{"n_layer": 12, "d_model": 256, "n_head": 4, "n_kv_head": 2, "head_dim": 64, "d_mlp": 704, "vocab_size": 3606, "activation": "swiglu", "norm": "layernorm", "norm_place": "pre", "norm_eps": 1e-05, "positions": "rope", "rope_base": 10000.0, "rope_fraction": 1.0, "qk_norm": true, "attn_scale": 0.125, "bias": "none", "tie_embeddings": false, "parallel_block": false, "init": "orth", "init_std_qkv": 0.0427, "init_std_o": 0.00871, "init_std_up": 0.0427, "init_std_down": 0.00525, "init_out_by_depth": true, "optimizer": "cautious_adamw", "lr": 0.00128, "beta1": 0.9, "beta2": 0.98, "weight_decay": 0.21, "lr_head": 0.00581, "warmup_steps": 210, "schedule": "wsd", "decay_fraction": 1.0, "decay_shape": "linear", "final_lr_fraction": 0.1, "batch_tokens": [16384, 32768, 65536, 131072], "seq_len": 1024, "doc_mask": false, "train_tokens": 162400000, "steps": 3503, "dataset": "wikipedia_en"}
MLP neurons of a small language model. Each row is named by its layer, matrix (gate and up: input weights) and neuron, and shows model dimensions 128-255. Each number is 500 + 50 x the weight over its row's rms, rounded and kept within 0 to 999. Numbers have three digits each. A neuron's up and down rows have the sign that makes its largest values positive.
A block is one neuron, or neurons of one layer that tend to fire together. After each block is what it responds to, as a language model described it from the Wikipedia text at the highest values.

L9.gate216:522465487534520511484465436568422551572503476470470539539474481553456586431511535557462525515499517495514545464448486531590540507451527453470565391462455513552463531520455625407559387432527466491479516432489608573512450450461503459600500489442412512518457472425505563613430534411504538491477460468439524530540462505504442428547443557527533540506470514533435501514518531514469532422517
L9.up216:434516518437636504510465503549597477512510529428439507550477554568533482451415492488516468521461543549546478497534496540512548478451435461534479511423525490538551508491482602560505436398492463494544540452588532495465517474566384510439491387465477444478526490619453588612409517558452596509503568548519517566540604454583504507540512512487499473476624432410464517550546456572438509469437
L9.gate416:468513598526418492515553522522524544551566469458456518519472490516412547486489549458403529567397538489529475558532457532491480523421492428495523478423560498517525548511520497414440460549448473518422537500445532491615513442447506487544513553570519500421479471527483501546438559397592468404435497479538545557459456503455489565523491463527524545507520405516507490513537460519470494507577
L9.up416:496411474566542489579479430550432449502475469502465534515461571511480550554587563530532481547488486417482447485443513487504495561456491509490529533490446505414515425503538483550515557502474586389493543481494505521510571571431563497479497578392564511565461513445537528540571500480441448515555444484443467567594532480535429494514479419464447570463539455409512514530551501488496537542466
Description: Opening parenthesis right after a completed noun phrase or name, introducing an acronym, dates or a clarification, e.g. Royal Navy (RN), Massachusetts (1981–1986).

L7.gate49:624561543471474518575537425498488600599447592475560481423535502529447488412520504448460465526485478575532530479555585527560537458463493554428462447568516596535545566587502544470527491520468462516527546482513432499507485455467461497496497516383465424510484438446622398573504528453527464551479487415547467440420497472512438524448464477489486503502471504501500504558465492593519485538381
L7.up49:512554400513416521445491524494566488476583533525434561548524457433570444476471578444409418532566593487472440542559475478508451518503582538503577464419562561531505470492513523490418435512470493516488514452337409573472501434568484482581526555423446574492498498469495518586503455410484521541478447577456484507515506449509577524608514581416486431540461536467507530394574438505493483510521
L7.gate467:549532536521529529531530519403506615492527528432441484553490550465493560506547522539457567530604455435511429635522488430399485534509577554520465599491513442482496568452542517492463409542471452454423495547511469582528549422474478503470424511465481477491579506570490490578481436437409507587458502541442482376547436437484447575409458529481442548478516570546500604454478459484454539441450
L7.up467:478605473621498434457486590463531476422500529514536579487504527409481538544528549440473505570523449568593462520457548543627522495494470435475410544535485460468512456585415466442503499499433496420536481461496498479476514542530418513551447410574481499532533482513544442486471499399513568573531489428450531552492511427356525481548461532527577479563508521454500500446426662441535407531467
L7.gate501:458592524470524482553475507491535618535473642383553487500538513557464521373402501484502435446458455448421511571509496466570486521487493576348455462513527588487480473529472507477494505498431457483516480515434504401549525522448480415591586599521596559522564454517485435495546446438494560500430539477464520492524588524397498491471481615487508520558467493510534531474429479537555499459461
L7.up501:503584437525499488586478526486603556577536599477480554558496550492512436519528500549496531449518398455473525596557550547546370557407502499424457491502471472350618487481544483503599473555473516505571511439495462384544455521536487543594490434516540404501466513574505428439447458562518495530530454469533471496488568426527532483492551517533447666493535513450483488577461397572541481574529
L7.gate653:516407459574562491584641446441559453537458588397443544463421470491506490435493551490466545497506532437475473535499491552566408451515555540464424505464467490460496542525556569528510487526455418465531481433451501505609416567485531468532474452362521569488440395508396470521533486524472467447510522526474529528510461530492461540529422518502534603498530578452598579478423492522562511453550
L7.up653:467500554370542503469617484532507423487531412487519479401410544468475471550475538614455460551485482490467537562508527570581412520465508553528458503514528404602535435534504439525413381603400528544470482436514532454608471525514486469480490490482396533521436523499461515494600508428518577501585505474482502521464459607466453509430503464516441576527550591447490477506432488475586485462569
Description: Parts of dates and figures in structured data such as infobox fields and tables, e.g. the month in Born: 17 March, the last digit of a year, and thousands commas.

L7.gate245:413516442415569451690514514531489569614510509470485493533437466571559436564494517449499497463522510459396497467468538488507533450382483426455442470476538517566404462546509611559578533468507549558447503467527503476557455469337512539505444604489478508482546516576444444539536582452459495469579462480457524471565523449514489418550558451536481593568493488506435539462469575486441509586534
L7.up245:550500516535456469416558521543490456572503570550482524557493526450467463556536437547435486499512467581530486571496386573534569488495553529513520382450428529495519503526492371562530473537592553591475526493540472428488511489453485406526513448478532440550491551471479382455513444441569369470497486473597529416487509474522405490489541542454494537490465489434498450513441529529510440477413
L7.gate300:477507495500461484425596451484560495525429477467456538495560539563410442496539537457485556476575467446520466584458482599489544518458576535388504462528575524526478495499504449490497537547508611533433456542490587442598578474475520439550518523477457389476532582577515427456570594387609451510471489458546508427493435483509480460493541462552450524513393435477487616519525471472443473493533
L7.up300:548547496526479496556583432506537575497521469484467504466473475581544440450552452426479382484534483549472540607505388501534482527481522508435452491477584508420497514545489544598535489625493482485492572570511515415460514532492522462440447475453572476412465528564478432513531533521469524613540461501488458495461458528492485412466487509543472603526440434485602475449509487497511469529495
L7.gate355:538549545487620540525586473494549589542497439493482508563399456487500534502524497451464590436492547534519565458558438450494524525452486470407492479492449569538420524519502491470520555597526464353527407550518423440537615471436590481555491535480464525510504493483498541507590461440434500495438452439468507436481478559515440560553477542569461568520463502495528512559468579471368543516572
L7.up355:425627462521530590409474509581502438558512418531477492642401502445490508504544489518502590502505538568548585457474425440492525493487443446459440463479516434557441473521483492429548453568481565519545482457546548517562457571487531469553536547525427515492408529515480513585471495412507525557522507411566460542435533533537485507516371464413488540563549532488412464499517474548490472448472
L7.gate394:514499610538522568492573476523461444528501562495601540457531523484513533519470466472533457505496460552486465471502469424484539593589503422514413447437482509566572538515509518487430475529534536531409471536556566504481558472485487542529494460529524427414553551586546540480439518460500464449542402515463562469422483480554490525490556542530461561425525499523473450406527440497465527471456
L7.up394:459581497455522567500570457477473506519488445521417495577504484520513521489508430420538557591586489553457665512476531517537436475499497467394420513464511493527541512548527551566485516543458505513544478486529536567491590489467527482499536509470552456509429496439527491425508429496528457527546435471441549495519470425475410482430555553558482519514525507479508458473560565473557484460594
Description: Subject pronouns and relatives opening a new clause, followed by a verb like was, is or has: "It" starting the second sentence of encyclopedia entries, plus which, he, they, there.

L9.gate590:505576555465542527522532456436506481503535538599524492466455486561523583507530442558437490452529540464412496515434487534431497483523560617509527478497507481533496553501561357513455436518561514446401533383388513481493489477484464581501513498440532443464551449531492613529457534464513446509398512505507556456493537594518576513505513541472486542469489436553486568398426497548486537403560
L9.up590:392537542360588445479545557429537490510503467502524498501610404460486409571472474519463497556411517484617488578460506467505435552522444512596515443510484481458505503474478521545549396478491526573588474469527498501502488528601459491573553455536554589378555466503390537496552547569492452457506480474479508502575548404492435470594442545443591542529504515526440472460619461593392542532509
L9.gate670:477546447588531464541456507430512449540445536413422486520531659514413382449530504534495556512559452478483523534473499458458460504509512491519480527446610512530519519458539433538628541435484483451548433569442573449510473403459498510590540458505493417501556418494532527546461507541487576506526486497510541479426489514432507554505481504560476526484435552564448557521424531459450489428531
L9.up670:470507508521463536641528529457546488421416555510447511517546563514514547509585471494467507544444495389440390501414556526488512563470421464534543504506521575555506521473505455517473540483495408536500491475576497518529575558487565510449528424479522524461468520512508529574512459489499533514552458532429542458501548547547603463516442558465507565482575608485466606479472344476439483458572
Description: First tokens of values or field names in Wikipedia infoboxes, tables and lists, such as O in OCLC, R in Resting, and the space between coordinates.

L8.gate212:451444515547523491542535510470561565471447602493491485472545478557441543570510491494470596413552509502521471500486447445497456497438500547481465509448488529536519548528482497548533436569529464468526382492511538500505497521441531453554483522501564555489493539529521444527519458476499493520461502508588567484564534552404485601476435504572520497473468503492516465425369446492501531525524
L8.up212:424499408548553524418448511475510587447475510422609511520515522539460521459484477538498548511564540452440513469393411493496428472464496554422514468458559512491554468560516488439542464538512529497582461526503486556442511474392454437595423581548500470529478392510441489415417505490507522575551484548540500535593489551502469554450444435539581518447547498635446513436419483535503534609577
L8.gate382:406449552476481522594554536522529463610522513501378566502566611515482554494496573525482552500460505477535528565433511535432507465424506503473454542465500462496517575504584480531474418482464480562464609475529599543528417543499541549488517528463455546505464479441534508554520446447525513549497552552393469510520607472442554467496457554510501512496510437574474477411443547545553444473555
L8.up382:531579475466464551484638407545599513523535511510514467502499527449592441470467618510418465539528418449470518446524562495467470508496413527501418483439440549447577520456491485507518548542520426532507393491512602555593536593575444517526591499498525492494529473503452473381511428485454524510509599512505513485556432585360525530462479580508438497477403457491475551581557548485512488497508
L8.gate401:494523439481501515544558515485511555520512479558468534466488506475503517447472479505506542503468559417503523536362471480456470454538543606482537447491419508506565534523473459435501386501451457510478442523398511505502504436558501559467539476413475436407541506469560574498448496489501494486502516469564577510511482568357387524523571458522490544496477507477430551484432458502486464539438
L8.up401:438555541492587468470471475483511482515515620575461561485483533531541605480479472560527530448495467468460439497576573596485414474464603585514440444522482516526500542488491479519526485573464594505596466538536545342499384607560553573515455577489538604549510496439408526532438476557464521453422501571549475548485506601414469486479519527449477430530515486538486540484432476416540449492587
L8.gate527:498591569560509511492549509579581550546643534493550396530500530576418572581502353477469527503480464499479427458476464511490539582469483550516492522483484535412542528542492481449505517524457469499483490479476468442500440499545506537507539533462489508494537550554486502437491442513483566428486565591537577507529535571395588452503449490441500473472514484525515475475538555454486557471492
L8.up527:546464514511527524394519488477445529493513505481449535539642555547530378419509525439515582533566567496418509593436515456437456464496413532501519594496550490555501425509438435455509495459498463577457563565535460549515531446499464477460475524402481483463540526516445519502452518438484474445555538436472492513516555448477468447411498561408522528521429424469530482489488501555506369527577
L8.gate540:429597495554514503603483559437419520510563553535588537546484533532519526539520510434463535423432543432504563516496542444494532576449467520526525515492484385520498472457589461488564562495463489482509416485512471465566467539538433567511510587447451525424582540536403554512520530451480546432508533529460471546501539559509560450458465497447464487453466508501485587490556504548560421542598
L8.up540:468542513567545431518512476481444530491554544517441461512581559423505420466451542521566587510542552465519444501531590601485479611496580541566424512518503506505530546371499565535532512522532437402470536466502624464473494518461441466489569561525456399454558477551455527617564445390477500480558537542503487547592533467497559528466541523536484558515484479539504450402483422576481533575432
L8.gate547:414486510498531479439495558411584492475540557434514478503475508552488528517526504424497496517470462477404488589381487401475492488460487548464486539467551513498505581451526447464504455514451503477471401481448422508541577526554460596499644522472592492551602544500539535413522456530529560499410563523536519473527507551426543548572441455523598568452496468553518516435455444573521563479500
L8.up547:503556495453526496445499554444582491466484504475515530506479511543495455537581421515520519425450536599495465450565482443580490448503551514523509485513439519528561484458530514534463484501478512495371546570517546461466513492589544575522562510393418392447497567516522516672472520419582495606432531481447544449440487384533665487489468481531428539427484464501508494481527454504422456463559
L8.gate652:478513520471609483521489501491426513527501505614411521521508505494457498499550477491570480537555442548485540486460412490533546462507465458559590493466399450437483529537452532432505551538420466480479482465482537415528524494507451420476488505432590537510507506483394470493564446531493537520559545526522484433432557588468566484463412474546492592479479560528534515359469444534432556527484
L8.up652:501488571465571557545603529466590549423474460559499378494515596408511431510455517556568485424429546506422553470525536478511575451438416523582413554542518510465610537509429517507595552431503493485520582583449548502579492505516527521502501609474525518550516452518601554424532592565517476435474534509409469513475514416548458562492505509585557444522427497512481541472431509488584564472510
L8.gate681:534445552493630517580512476542542599519458517499530492549433567503528534444403494441504503481365494503540477448466495509488499523539492599383498512491486485413527593452541586444444469549538493484509440419475559501572489498503568481576462594486459441474507490547487478403442484499487611554510554476480510474486508552430453541509467440577568545456493445518452450529461569469454653539447
L8.up681:493569498519498510513477503500623553568503536450534479490485548521550542539506595500372586439423519465541410488507473522613537522487505607449510536512526568449464526480495493545550521488519508522518451423481498504489456487554488547555413529464471560577404520530485431507561489484490519508518539459442466551431451517526507450512515445437451560424507429454467470507501382525482578523536
Description: Predictable next pieces in stock Wikipedia and infobox phrasing, such as to in "native to" and "Added to NRHP", table pipes, and mid-word or mid-number fragments.

L8.gate138:503457530495521497581510477476432467545407474472522422562453513579452482570496551553472500542519469507500469480427503534434526540591494488520416421576528482569551567545546486455495472452456577632486452481406523545463485492509539507546416511538486523503452494487479466445524488538543487483588562482523492551511487495469474455405402484512543591605460439486480529489536478456482578476532
L8.up138:555441590440520492514511462504402630586447488427450469454449430537455518455523503457558498496488499493565467439509503536465441447526500407456515501510458560474533494445522477439592445468558491465487510548498514537527549555492597515516488523482471503501542570431393530584466429425378332535508526455396510565503429486519532451510512493536448567532463526480634541529546452499451552490529
L8.gate197:628528516428456484488596496465571500513533501482518540606529483479529378492591462562427445370521630465473491513448558544472437561552468533476505472547537450570548646516534487473544478474516540437545493443548592455478490535490569555508582439538431468467486495520498525465514428475557543424469495446474542573540476407632466460575500479386480418501511463451450539466465551561485576611481
L8.up197:467530434517451493534446491521380527465466521510455570335447490504541469385495528532563558521544432563541472423456664538459603522534584407481515431499504503451424489399477545539339512502501415500458560507476617554542511462526464489450467482521468483559493480488527450508438421490494569536522662554516477473580493490375533453531476522494465590546491540536485521519466530514594472599518
L8.gate374:551476486472542482431520567515479397485468533536447576593563574511529539464480511433553578461483485482548425571420493472505508546566490469544456444557461580443570478437610603459569405462531547566461583535519624532485507533483448537526585444556426469477508555553552556494432467453468524467521445525471418488510468544454448521508508493480572494482460479533432467537381435542424461531431
L8.up374:484509538522444485493600437542492560541475508516377543548481520479540513444465477520464475555512582542523448436402505588418442586481369512499516509480406539427525459498546515485464500603501492455548495468591569524445465550495649521454461470540501544577470472477462449566534581440549523447463492495539473569566446555520485490560559576436482563550444499398488484470420546441551528489566
L8.gate442:489505488471441400503555457567428553599544497582493568534633555560523490542481505573443519496525514519474481481425488525480485470613488610427515458497567563462501512436496553509472492473468522496445512441465454518652517510461463442454532436545406468546461580455460622419532502525601538518522494444416512502447532471540427469590552536427470507592572494470460561616621541591596532565436
L8.up442:612419461432530442516455468525506441482450540527500433526577459438525406518444502509542518529468569435515474496460588561458458594529392470451523528507414444501494528402507482556457411512469483397482529420490592546559515541554453569497588537504398470542558501514508558462565452542530499421503508482471520553491571438465481500571545554495531534532578599418514622494440524513546623615559
L8.gate487:509452484524497547540542485579449525568522508470488443455530409471487477532576331437531564580419439512474521534472387469516509573472473479461458474524530447491524485525592551471417425540483520527515448488548437541492459448459607605554545482478511511554553507453505424480588522424566383472537447513456502480575428482404434529475475437486532600456461463554450634506446455540475516493527
L8.up487:474438504541527489501522533597528443468548567468513453487591460460512489490503461535462535556481372501377551539455412493553452543445481485546487612539407575471459537525497432581485515513496584492510474471471534522513536514460583531507537471570485414479526512531522414389525510470581484516581441456515518496467506484430445499513542499529552550588491553485507568513516574520529493468493
L8.gate510:487466541556446459539467495488501399407432440507479437545577464474518534597386533494463447487532504450519520540606544496546442488505537513462457454474456436548405512513446511435555554490560521503409601512588482402604535443558523488457547512461603375482475481430558439531429463450542492427459434448538518557483480499494409541536553518505605555466466497528383530521413556540452531529529
L8.up510:457584474491564491609579573486555563574518480569531524624429504502481516508505586440559447532520559550557543500557565393445573424448449559485501562521449487483429485497526570592470501518509546551509482519418530500540533512475508503620495638535522407434539525430540547558404581506495524457544424429499498482433541530537498448541525503493463531461522587498475591504516398482437464502576
L8.gate528:494508469437544506543456380518482459588476371489465548650487519539506527469477473412496485513588544399527505600437445457530570530509536485461601474496472468544436519513458531514443558526468553538449555460483533484468430481508573485473475453584514544537461525502449556447565515472460473466496480529491543503444438526405481456467560673493581605490441525517473486556441561528503495641478
L8.up528:559462533525551516450555481427508574538436478487499539567505481555573481474511500411522477527493481496475453518450544511505531470472590442485582526525437545398604496533484592434401442486556519405438504498511476523595525505518642520543473475454500479506542570585490557443547571469574453482458520487445419511591491569526472480565452530447560505533428464566530516540409475451489488437481
L8.gate639:492488448472569485620491488501492477551436492450499496430491507485476520466617475487506474495521478458449395515483460534524521525511504559456487471568474462449604477438540490499473507482502535522538554575471517464544565575471559607439542599390450454415541480561446478446493520442369526563492461484409457450484522530574500458481503564501498552564467554535635544423462546494538501586494
L8.up639:497508437444529494461560373613547502538476573557554559438432463443479436455514513410457570544521528495503548466450491476439490496457486434475512579458521565530554438479495565481438495565586594507459502436510529457496485533447600456574486496463486537477505471388543468484551508478504416497447464458516482525649544568430487517393471549415515506491577564530491451552461463541453412576483
Description: Tokens right after a named entity or subject where more description follows, such as "It is", an acronym's "(", an appositive comma, or "which".